config = dict(
    hidden_size=256,
    num_attention_heads=8,
    num_key_value_heads=4,
    positions='rope',
    rope_theta=10000.0,
    init_std_o=0.0,
    optimizer='muon',
    beta1=0.95,
    lr_head=0.00496,
    warmup_steps=63,
    schedule='wsd',
    final_lr_fraction=0.0,
    max_seq_len=256,
    max_steps=6149,
)
MLP neurons of a small language model. Each row is named by its layer, matrix (down: output weights) and neuron, and shows model dimensions 128-255. Each number is 128 + 32 x the weight over its row's rms, rounded and kept within 0 to 255. Numbers have three digits each. A neuron's up and down rows have the sign that makes its largest values positive.
A block is one neuron, or neurons of one layer that tend to fire together. Before each block is what it responds to, as a language model described it from the Wikipedia text at the highest values.

Description: Split word-initial fragments. Short word-opening pieces like wh, sw, h, r, sl that begin a split word (whom, Swindon, hockey); also closing = of titles.
L3.down41:123091122086151121133092099095170185068116123092125139146150125109035106181076053129129128106190110112061142114199116142107128125102092106136119090104174151139163134168108106167130105152132130101123119125115112156166142140111141085136205162166041152220103167138134117145162151147166167141133124116094148175141176126099107109126116135095153198125131201125107110135119117108126129075138
L3.down90:168080126110163083105102053111134173133139139117094125191152105073072145152145135130123141148127091137105133207089159137110082148140126144080101116164096196116146114070062133134148146106090129155157164076156121127174114149138105118126136139111157115147115131136122095085058110102112091130133111124113161085142048143110082142135152143166175103112122148133087125169121135163136153104091
L3.down121:140115147117191165136140109105097172088148130139069167118171165077151183111109083143086107137098064130111133127104105144147111161134139146101121191094105141156103073145091159136110118108129157165156085105124125144144133164081115099160184161146125081121077115128021118129132133139141130102136157120148125109239180121101151121152114143130113131138093157167175064119118093118144107056149
L3.down149:157140140096160150113122145144135174136149117143127146112163145159135121124056085106134161096185085157130128068195137175119126138168104109160187130185148145139115094108163137177168104092106167133145182079130094090137032129112183136078127169160180171183137150123110089098098144131149092142079132166096152158090164174090115190126194132183154139129167155161132123119099114116151127129120
L3.down178:130173110075099134012097084098124127118112123136155160107165096144139104135098097150156112111124120096114140167168058135168142158123154146132091173117177113107194114167070197114146098160113124102145137106169148143060149135143150136119119083095084153070151102143149143126072162202110230187155150159106137115102121106108111124069080111147133083109154161147145089116153179088098152057114
L3.down254:091063143082120123131113116087101143134154093120090086124187139130145140126167142049107148115048143152153138132162200111119122112090115125096115166153152090109136073137123146123112159132151094151188129145157092099158109134135092168080101155115058082162100117087125178126178154118149111115110099058115147111183180089169109190110120112112104180104171150108119070170112090165099116194092
L3.down266:199209126121125168159136086135126075157170081088121096145206091109110124137140140175101139154183143131122100148088130137105068148108152172100181122152121172119160135158075113121172174105132122154116100122065158120098106154138127112132106131099152159168167148103098124115098137153175138106138112142089119164152100126137158169145118129080131115141109136108132192141136142111119145173045
L3.down271:157182180085191167149120144061090169145107077118142104138189116093104137104135081103110123104096114136120076181106072205130116112120139141125111145091109160132117110117075121153073091127051115177154116138095181161159112133153106148161135130134111051083129075080103111126143068102074182215145176136131196191178171103130102138120119151140116132124115140142147093115106094128129135044124
L3.down388:119144150160120137114103128110113130107137131174145140093140137117147107132113155108119109103129114155167058058102075160165075109100099165154159135125109093096148124110157153126121146151128194105177100152102105126127162169090100082120148070100100116164132070080131090088137132107164153131113119118157111176074129192153153132122144136123126171150101131125095089178081111045124192141157
L3.down397:121115153127161196183149108128138153130101115121136119143101136057087084104115132153117115142092157130092145152139119132122155130115137144184098073183112083142105177126090156173132167132154100125134134133078115123138100137059091153120110102133091150052118149111119060165099138140091159183167098110188164127127124096124090065132130133125191092085130151163136157100100104096107148133157
L3.down405:199103084107156117114080064073128164167143103100158127049163125110115149111060124132109148152115134132061045135123090118141070170052107110109115109087203162133123096123095163153117150151138145135139161136120107122226075169115130126187132132141134203139092152108157176120113157142112139156156094088172115129131141163085173145139145171117152139135086121160099136195138166116082138127175
L3.down434:156119171129135102074123107116151085077107131070116091114121106172113139149164098121106115144155112096056111174144051138113082143091118081163100154116141133174097181136111117080121133087169127205129104127077172129126093180145205124132129123180128121164133195109135143121138149151142150133155141105114136113156145103114112108129102130152120129153149072130089168097200145085141146080127
L3.down479:120108122138085177134101136105089163119110116049137106197089109091113197085178118149138035131180083076154155084142174111156109127137133145113121153139128130156157175112072098116120064091173131187130141087093080135139137116147159140149159146132141117132127110127099078111143159144111087124126138160098127123111099156126071196159149133100127131157139123173135110138126106074137053099170
L3.down513:138099088079052214156153158158073130138124173174064122136116107116106117121071102185126117114132064171132144137137104138129140062092114147126146111133080097160069172079110065155129144093121157166171124190118109108133131135154165105170096155101129115136127154109091120151139109112177167128087124154096170092137166152138179086157152152156149128100144110144124150125130088110134132138144
L3.down545:137128190087125085202088115128057097147124154102109141131121081105162094159190138051097103075115118104117156087103125125134146191144086149143068121114123129173117096151135089178124121106172124164131109132128124138131128166109149117105140086087084082188126177119144149168170145108087106117126134126199139127123134095082103067133127111125129153108171148082046164150122202118078156108099
L3.down582:123182125139176117126131207110124161100097108141164166142189127157119097148058064121131173124188099184159133108197131203070107109135115156129169141131135165144003138149153092144113145141093174131178160080169098076135095097137206167093152147178153107144110132176107139116112123140124080112180127202141163189073161106097119142106112079124142127107165114189140158164090106109173153156102

Description: Determiners and noun-modifier adjectives. Articles and common adjectives right after the or a, before a noun or a suffix/hyphen: an, a, new, old(est), major(ity), full(-time), back(ground).
L4.down47:087196187144116133137175119143140099135134142184127193111142116112150123128198149113043134081167130112183092131147090105164150109204115130131171173101106115121130132129162092121193168126140131130139125105146109094136189086082138163100149135158145129086138145103134088088081169134123176159144193170134101115108144073085170126100102124126142077169137168163124115160156117104206094090112

Description: Given-name tokens. Common English first names beginning a proper noun, usually a person's name (John, Frank, William) but also place or brand names (Frankfurt, Thomson).
L3.down47:255105109138158136170124165165116134117149081114137102116143094086129083114104049082137150118133086130139099136097074112126117120129137141119153125103116117159133115162072128151085206160153141084118141090089147127160139138158133153124146168163133121140085101091089121096082194200094088086159137131115133129130148123109162094152146083170150114091123140157146091255113146105126078093097
L3.down100:104143043104153109141116123126110130125142151060182138114154119112141099104176145156100112102117147109137070135123170158130156194130080174128170159073104099196153130117138071132148152117161090163098138116169118089106123082137153097197160150129082146128152139108105113107098130115130099137132104096155080149173097159192098057178151086132144118114153128116138125093147131064115171133102
L3.down133:152087086163115147116119164160089103134140134139117121106111127167203105150134143085116132117094173116141130167109129154152107153112135110115095118115103097139149136136177088086141139112155103099073087121181135117115133151092173149162184036107177173115108153081121102154160143095126203101114111140145165169103138210124176076189119122121164112108101155145130105234130114087152134160109
L3.down146:108189138121159133107145094114157162052119092144138149158114127112121156095101104094062137165103111112113104073097104080080120185163180168092107104123069128114090117151128118148190148120146107155183120114115143100188130128139087145116135121074145073113134130123132124114101170088101128058168135105173165137129175128157125120100121109180136143160147090156140087135173134082122159117141
L3.down156:198070113082142136144095092159137143084156151141106113088119054118074051123167131112100137142096112178104063137122109185138117136109139132194135115184113107125120108122141126140169087161150073127136171176122126115134087117159165112138174099161152113110128150095185095129126142128079143118136122133141148111117142161092104095138100145113146136122096127097126135150091088124115172119117
L3.down227:128149064175145179113124132123093162112145089127183159103156112105160130126133135085169148079137127086130116178060113169186177084141073068127128089116091104106148115153132100116146101123129071129111140126108121161126184111137145135121199118159143112122119177164099147179153089087135128150102135147137182144133117082117200099129163113161179145127151112166157149255079066116135147156156
L3.down305:158094158101115082161129097126119128105178114138118146158132145075063179117156111148115070157103085138120171154119135104134124133100155138114126156145119158129110114096095082117133143093162057116144105136139082131150106166136115084123206149109209146172119119096132099118090165122157192160109136146169117184117194077127155157102111120132097166109162086120103155199126169076135119114198
L3.down323:158145153141093151096122132115166126145111178102148171144113109119148104093112109159072094134117128123055105152131144127073143182167168124106151191096112157100160125144177090153174075099104090111109114177100103116070147162137126150178161165116138077139153096091135120162155125149102092094101121139190146102155162100129143113106112112134184117095133072109138175252112137145122079187154
L3.down426:113152120090176172102109094133166135144093155104129090111117113086126154118208110102147137142130108150138107120141115201120146130110122075079085104105037191161173115165115135116142123134131107130167196089078139144129104078142163102109196155120111103174110105072142154134153159163085139121198136106180102077161125083169131147131119140179142101104158118130097173192116084082096136138128
L3.down436:176132118149116100123129089152219140132088166135095186099091135098128104135141185117055137113130154128145086158165140165128183141113122127107139118119135083118108114133121115171174082132141130107110057134188158107100128138153133139139117143163087101133112107081153126103147179183098114100167095089155076151142146144074144168187079144163123111109137122122154122164159142098137171152133
L3.down461:202135114103184151074142130143170091135099131168139077132135140069163110083173094090081151122112124107130147148108133132130136151178133122131149127087143124179106176142130148120123156089124073173117132140122116129114119130151133097173168080162128147116101108110150136099103094137101110109175102115150138146117156117116107132134150101104134091127101104171132124255120089083176075164159
L3.down495:154125120135093152117209105155127122122105136199113154109097120121107143121147050139090082131162187111143104141124141128157173150157153142140208126110133144128134114129132122136144048107106071162114133150123120131124077163077153140131154131142161137089157162126131123142105151103152174114170101124151138152131195060102132084168126102161145159153184138227168116189157131105141161171172
L3.down509:227142147160143087159168088082167124116150127134099107178127138136123158128114155072068107103164143158097092082131137116146140096127100129108126108116131104199098146049117113199140198135102054186132142134068128094160126079209138114150141090140145146107127137114121111093129120057083171121129144171187120112124151120117147143159121129154149087161164129173166134236163140132141140117178
L3.down538:162163130162087140093156132111102108083121151116146144135122129079119137114094161142110167172079102100156062090127100173121142091190157084127108131067113156105161123084149097150161102143157086186137183173129140111137180119129148089107115132178123141091140153108149160050091106139097117131148086143224057161125134109175130101148158179089157117102135169162142133205085151175134100182110
L3.down598:135131182144138149116131085104189113073152155107157137124121156092145136179154170109141084148130112116139116144149112109164195159140169131154141127130146104091112139097130157190174174148146112149109126180142135109149151112143054139123152119116139105080116050088143139130183133167135102125130113129115091130089115150159101179111132109122129224139150133158083129023145169149144095156199
L3.down689:172132134168130067064155123102119089128116096108087162093086165099163122125170095069096123122125151143080071093096097076125123112124103154063128079194117108145135110146127120121146150088153116159088119149067167164136131112197093094117092113164133088073117095131093103231105149123117155112158153121202140167134113095125141116193108163134129162172092138199218158112151211108113080126076

Description: Proper-name opening fragments. The first piece of a multi-token proper name, often in tables after a pipe: Aust(ria/in), Anton(io), Matt(hew); also the month August.
L4.down14:255123148103169084122151073117199130165153119183158109174147139118153096106178145145099073124165107112130138140182169135182161163149142154099184162143144158140133147160142127133178098155127103181047167184109129071143121112136130092123161177160144131146129176118100095108152090109123128129119092122127114151155125123130139137139124134159069097174124094122165137192160137119129100108192

Description: Small and adjective stems. Mostly the adjective small, plus short adjective stems that may take -er, -ly or -est (long, old, short, main) and New before York or Zealand.
L3.down6:187126056108147142167111108077040078119191147109144113113141118175125118177089136128102137122123121103164083112120093130103149089143116129118142096157118199145131145133110108147231100130157097151179138175099122131118122140113102089117086173094099088186137121083159013130108135101061143148108068081097171150147143124152092114113157065175180110155183112122152100190113134070086128144117
L3.down40:088147138088175167103150146164207130152104098091139065122155103099154072085147074113126086123138071134144137164129172172074083098085154113171151109147127164093100081087126107153104175106159152143170141132125110134082117151128192136105122129165123143111083066127158071140130169171093151125077108199192157155115171121163121108160196102076128136208161103087115093108120124090148155105127
L3.down102:129127121179151122168139181132089149138121123134139110142032054137185076113118132106097114122091123116134122112043156134134154129119118101120137094077114114134107115168112078145076193159152146155137133111125093129129175132107150137145143129147132124082142087130130096144055129151103121107118078157071105106120148163163156092137096070140140154153162124101136157117057109134071112119138
L3.down118:078135087182123135154176138117153135115065115130109129085121112118174151143140111118122118050168096202168146094116134122137156106137123088123104126116088086174117093097173024146191129064101097148167100134088177150093085119127102169131114136118121153137137078075153174142131098191131146135140109202132112152163179136148101096106144115162120109134157095142144101185152113159166091150069
L3.down124:170157123129120160122173074162115126078113106103082142117202163077197121126159152165125128129139150101186101107133143155151147148123154107155160150126070056176106128160147104153181157122097077103139142142157146116172150107124105139092162129116130123163112093146133152139145136173144118107095098177115141133090086102137103156118151142133170131161140115149147115246077080136120106200134
L3.down127:119140118127117131143124132133123108107108078158073091159105111084087138158117146159085096132094105187194117091117186129096162122143177068114118123179187146111102170141095104128148143150074173129180174130117106136164153114142137135122116104091147176160154079134132146105103120121159124111120136178123135138157122084163137139130107105145168128149141079209174101100109067099154129153171
L3.down137:161116122119133138128134108145120120137145134122130138104153084135138084167180127104143128037118174148132095098116092130128126152141123132132145129116112048161182177044145182126167099159108137099122115092176095144120160122138153122098124172149088146177135137108178118085164146110147162146097115115097129126123190167103098110132184085187159134125168107200064135196123163091153190199138
L3.down189:168180069125153077140146117157179085083166098093126160110184162053151091098148113150088150084165170138147178151112218146116142124106148145151154101111076125200181155099130071141139152138087115155149125134185079095150091136091131161127135160127126123155125146149080138080075121130106152087110099169047085189117120098155146128161083152128122124156145058164170100192139132169142115111130
L3.down260:205079102069088146169190085141083122140151215105135115136077123093148214139149075188085114136164132134124122107112144153149146110094125106095170123152109116123124191122110155125118149119117126150126176084161115137094153126108142131127165084152115138131170116156136103170083124146131154161136116083125185143096129082108189152075177151205098071105162171147141201213136088133115134163140
L3.down264:099103139096115155153126090164161144125097158069056111115120148117160140156159124085142176139156149097122136086126138121114143083156107157086129141159144135099131141110075117147125166120134103109129119093123140173096100118062123082096184091169112127065145133125152147165147120154116102182101119159210095146154133100096139140094200137082114155132146140130113101166120080174173162125161
L3.down360:150071150138139123178160152197149126134098083142136137095116089060178107107069127101127177103133113158130107138049116150075097101145159107172148166161072121130137094122143113041129124101114100156127081143140079085164132159085138193126158083169120129136112079134094126155133109127107155133122133140128098142172118127111091128130159162105164129149139111113100180128049119056161181155106
L3.down484:201120165121135164151108118116095118110103115151104064209162142134164128140184171089188067110107140098133096126102133134167111130135107086116112140125096082131177125115136130099153101105176104123084160117149155152186190127116141130077169118100119159185090081143124162113161185102113120186112150126152101120137127139122110070131139060148134114145117127125213117128085175118097091118137
L3.down523:085157144113106150145130109185149138117120037086154119123139161117125128088145108112094183125174092129112116037075203150133153143142120151123144083093095158121157151113136124146156119119160144154133157097127130137092181149090130098132141137188154147108095146126130101071074163111103204134082126180126154152128156130112190117179132138102190122173142125140095117146145128159201099133171
L3.down531:145142107113138110109200129087112102149114093138127126155144123152186145121077095118135125090087141139156084132114127178071161166161150099132106140082120135147075145120149120093115135173063141111188136043112097105096173093143133094184177148077182104168113062096155176120066114136080177189126116136122141148128151156083148119110120093128120126181141129158083114181146085085160173101139
L3.down557:132105154049155109088127109147158114140206111079112116137116127117158165164124122130080076094094027135106168160152135128134089166149084035145185155119155151129172097093138112094120115134126119119163087144085155145124083090059150116158115168114135153129123101086147126157099129096146147085157131092134145129111151080198089143128151106190127118128138118115063056108119124148137143160157
L3.down614:163150152081174121147140102113124091177107145120169102148126159133113112106173137145121182154138111169159090085102157123165147230153135149121135127124085200154124122137127159140145118131135126131189101166138085160104119100118156120091068159146155114103142123096141159198081186092116165113125145189147154127210180107166100202099094156165160086142090107124146162178097148148134119127126

Description: Descriptive predicate modifiers. Words opening a defining description after is, was, one of: the, ordinal first, superlative -est, nationality endings (Argentine, Polish, American).
L10.down387:062173127148189134145138103138106141170140109097167159151113099164146119145143160159115134069121141125125088173173083102107128124107151165121162110103129171126072128093128145131148178188121139141087187107107026135139139105105168145124084154114076155132166100158150074113160118115084191150124137110096167142139113098150121130131136077116075053138105079132127115124150108081123140172153
L10.down436:146141110128141130182089160180111132172132136083101084134176120165025156085141111136100110080129128103162137181111069122141118121124095136215139142055116116225069128129107142124119157131105131083161076123135155102114091111103099131104111128127089146113103104105179113159049149122158192151064124075142167139150108091105166110130115160124175118202095184124128132218168170142111146105129
L10.down536:150170117148146127111216151169176059132113059105170150064118176184100157080124076127152126152126079139118160098142115155108132154133145147169060126143166167149127182142108094144169071117123120161113133132142117132121097143121103106106138103114149135178174120097083091164092121181083118137169138131103115141122137102194102054087172092166109084144105165129152151090115228148088140109102
L10.down638:145143145172136221176077119091122150174129087149155177116088099106157104167116111183134074104141173143114132056146087102065111135139104115150123117158161106135114110098064160142125154120168095127137135102145150100097158175119149153186198151136126135153123120093135155156124171127169126127061138115138100132147093041100153121116149111115044124143134148212124119083066120128160133125107

Description: Word-initial subword fragments. Opening piece of a word split into subword tokens, usually a stem needing a suffix, e.g. act(ively), h(usband), curr(ently), stand(ings).
L4.down529:184149135108151139132136099136155164073062119131101146105104155100132065128146016159172119145169096125099123142202131168127099101178109167106151126209120189171082122098113110156126134139106163140136145079132090086132111147147138146108155168124140133154103160171165095084112114160153141081164161129113092123067106167103133188085125107134129192099127148147147118125096127118145199120153

Description: Mid-word w/v fragments. Short consonant word pieces, mostly w or v (also ov, ev, ic), inside names, compounds and foreign words, as in Chan-wai, Bhubaneswar, Djokovic, Gründungsväter.
L10.down144:158114061102171109101124148162142150103158109131099100115111070193108132108116113155128116091096135056086130096180085190150082063052103100167118107108158153119106133159059158087143188182146125111148153099134142097191116138100104109075136144080168101134090130089193179139043165165172163197158100135102120115144109111140101098142127139137122103155136172065137076158105195110124133105184
L10.down147:085122157094152131139176158162111153106142129115130121145107140160117077058181153086131099167069107118154113166161086128076151050166152137110087060097148116139148175162129089124148137139182108110189170088156146120090157132139167133111141088098194052179130114111084093096103124145097148118144132122183134072114163121118122106120106158166133147153111104118136151067149099109091134132136
L10.down194:146136117109106188128136095145141134128169128079195113168072117150090097165081102118112116064156078096126137133078082131123051137173120133123149122115169195168129191151134125158185109110123063130133116088121108147134093132118143145097145117129068149207136150102102113138069136148133121136125113110190167152122126154126141101184105101213109126199155132183160097166133163083127131118092
L10.down551:186064088112168116128138087111156191155156101107173137087042070172137136118091154117128117136118075134137080096080199107085088098093073115114163124088197176190086124137171132132224160122098104182126125123132106128131114145090079111071152202091152139162125155098121112103137142106148162130077059095179131114146129089097143167113126110183133147124143201157125137122096087096109089155140

Description: Nationality and region modifiers. Adjectives of nationality, region, or party that open a noun phrase, such as British, Western, American, Democratic, Republican, Japanese.
L3.down71:134078093115136142072103111091070140182163108122142096148140134176132083098128134131127116153148121128152082168089144077081155121095130189083166109110080157121154145144115118118125081138122164173105170220154051166116137125036129109121083161123182075122146151155149096132113095169135146172142068167176149135175114157120121118175147133138145140123118117155196133155113051107157097124200
L3.down77:197127108070146183084155130106162147108072137135103109137120142107179178140066108149114107099104154167110073079180107071113139131109093089149121174167093114159104165145142165157114139134065072119133096109128121128170126081103164111095140123156082144075139109172089147162104112072055108135155130143118194121141133103140082146104123138141184141127105143100192110133123180121092184146121
L3.down98:116104164119178156140103120105119122151107085119117179126128126121140120056176087117117158122145120132131136102103140107138154106134086134112152099122111102147180184103114162132102164120131134159130186140152123072152095131124158056127091142130122125152150194085101127123093146116080196117140116131127168133174128109085150114161175169131099105116106173161140152223147177182076149197175
L3.down135:092085103116203153149150092120128200100128105130155061123101064114171122130146101121122109118159151099143100162093116076149157113094163137103110159139112132075178150172150155100113126183122143151063168095091132077185165157121135094165034156114131142143138144161170110157124130157155168102112121076056116123071121121083182104115159126131157170117140125073116132102109044072099213119108
L3.down225:155097162128148188173134138126132099141105159153172090141177092062103099138131102093010123125088116148143125114101094093102154165122120167132131146118130162130124119169057139178145100143180123129117063155126122133124177145106178130127135160083101110117138158075120149162097146067122180168060127106118154142124174158184127162062129114114130107088120111099168101229130115148097142224110
L3.down235:137148136123130129151137113090106077125084171068159153128169134135119121099106091137103119129116078080184106157087083114134144147151092127095159151115097112124116092146127154074154142107092118131120110118154108122103142156082054055110097103195142110152111158096158132103092111150104178077140079173126169133151124051153155047147121090143137090142096200130129167119179151201151081165187
L3.down237:115082109137189124158127095181158150140100171084124138169154082168167151143142101167089156122125103090181088120105083085166149176102136146118165160116124098133155171167101133116130137102125157145121163104120118102109154159100116117079052149112128200125138129142159137138042139179182226092100109123116150074110125099121170097095118158139156145144135138064102082126136094101169191160082
L3.down351:105090125107135102163126182161091173205118160081134164084098091128164140116078164162074138111135138088175111113129116142153148134106141156099111086152167062122165147129168152147137133106125107167156064166158125151165164117116123115149118112128129130188172128189123076135121169132121092141062161183103189121141157123149104086189212132136112148102180136226116095201129142117172135159154
L3.down368:128109127154112159154149142179131176114168124138148088141098135073146150128174102123180117186105188124100136133121133155146125092122097127091095068129107117134139143102160083136171168161137114183102146151130134048136127098142144072191177151107082177143134104152116091165170148101120162106117116150077120186123154166100109118126109128118153128152120123103152147134103159088180145150103
L3.down407:246125123088156130120115095108110135197099139115163117129206146066166102127172142165105137160108166120126079092163120136117129130116103082151132172151097112104046096106080083174143174090124170123142129096136138088122134147049158112146140139124127118071100128102164144168116074137021135094196112146137127184139183166147125085115153112153133175133124111136157113170148154120156103120123
L3.down425:110193128138145133171105092094142053130087135105128108116130038130129129109159136188127140122193162127136155158151096082135080100160110077139157116160151174142178164138132168126115144104148125132142093124115080116180100114147154127096084150072140184175152061140176147123102150127196252111063164043081148131178130125129124134133129137114098121155116110083138116146119126126142169134135
L3.down474:150117147123061169098145140115082095138165132108119094146090137161111140125177172136080173146142146126121129123098133177170133201097124107120088084132147125136123117153051162058113131125133146150153150117146152083158135080102157095067144091131168124072098146094093104097129136152083207129137145129187143140201158097165084156104127138114177160123093134126150104087143158155098103114083
L3.down506:147130131124149117144130135132133054045051154122121090124129103133086152045132089113143097106130161113150237105112131148104104117144167149133174089135101065169176112144101133127126052134129126164124129137133146112102129136160146113129137136148108125157126117078194151127084150116182150123210091093107144090099111125127140143116094146129154158108113083152187086113101137110084068155170
L3.down548:096154169106108173081171152131109092111086154100158128128097167152139140098116145148067134144112140128118137078087114121145074137076119133134172075142123124155119091107097173115121125219105162131198131052097074118156123154134112146182129137113166119150064172100070108106133132160242134110126099177116112160062168122082175178164162133146125131134106165157139157239162116139172070170139
L3.down637:171109101102148176127185141210089089165134078136122078066096083147110170136140140095118112092138068106123108138096095109104082110146097104124163129106178185171184142129100177160180127123145086147088142162142183103160140117127152130109112127137112147077159179078117164063071114091130203159108106111040112123140096075177096128145170082132162115121148186090175130120148115096110160132177
L3.down678:143141144108124178086141094104161061175089062147160170147150143141104113085168125122119121177115162147080133154197125107152130121144165146152100086159184110208123103136136119094115143117147155118119180129132180099149151059141101126094093116120140098162152174122132083164109120182140113134108114165142119104163162076078099124136090115151166156123172146172170127168125076127149077081148

Description: Surname-ending word pieces. Final subword piece that completes a person's multi-token surname or name, e.g. Rodrigue-z, Clin-ton, Saund-ers, mostly in tables, credits and lists.
L10.down137:173108146142140160119144126164138131141126125133153119136136105115151098170136057132129120122114144080156128150088097117103096089115132107110096117115128108144086146138145117103131152125135059115116119098098120102136122110104086121143174103131133155179114154102114170123131101170085138119119168124116131121137144110149118137112133118148128144180135094189146128173138148135115141150128
L10.down159:062125100120124139134107090173117127106175173145085161029089143075171153100184142172171091126104181145148096045162127090154111094123124117148114117149184147152134157114193093112111096162150125089174132071079173091141078133150150101081159147178124183088097188099142073128093142088140119128120125121123130152194169086176124090126147141119130111109091117091129107195115157168124138177137
L10.down258:054109140139090099094112113132106174110119127128168145120084059114119120066166165155118174178186127090138070122111098136106175134199106126125107139100161120158074181139169105108136094103149133129162115181122143155060124112141112140134135139121101188136182120074134146156101144135110148147090091144083161107149085056218051110177051089133063112115149143165115172173107127147146163098111
L10.down289:041073171118119146146159154175127126130126192149059095154137181168162133105186121063174110152138060145150166121161107166088126136081109138140151120133146089134149160172138072151131160102075095086151067084140053052193172149148132173125116083117125158143175171121146162111075153154134129144167125123111166162086122108078137143116101136109118158135107131144147094129088133101114129162095

Description: Mid-word completion pieces. Word-internal pieces that finish or continue a multi-token word, such as Loc-al, Fore-ign, defin-it-ely, Polit-ical, mostly adjective endings.
L10.down381:190139111095107161053157129113167136130160100125127129163117063145155108177102113131121186155135082122182078165121105108159125152119085079174187110122152078195151177111134114121074128130150151112153234071149125102114146105117101131070151125069118161154066121160079136151104143121067126078158129076194199189144081166133146148156179141147129114129146170160112137170128108111098133116166
L10.down403:161065113128141092136094112187095129124060113157152103094159085121157121131132170145144128144109128157124091116093166125067185094159129123137148147110080131157096107167117123127141154068105122106164129094084139147142117069108122071126164191116170156106171129096182094117144149111164194124150080166158165115094091135117183150089161126109081078150113149118098120242171130094127130152095
L10.down496:109107151063122120121207108102130155092177125136121121117124057165113115115107121076116126154164122140129129076137155136146172148122099156137158130139090128147166140163112224100170141119128068155153134140119104114154184129108114165061071148138095106163171115112062117094131118167082162175113171140135145126100092106165105152138134121189170142213196117197171118170125130152198155170177
L10.down535:123129135108087149179144109210114114097105105088082132098178133148109095081116077093117186139121144093137123095153113117128155102150163127138114134124147092153132138206078100073148203120072073127129128087147154107163135118126140086121125166143149119117162145121101169092107173149066178176065096135133120182175168073129167099117162155137192182131155132101136122189158140096114121155113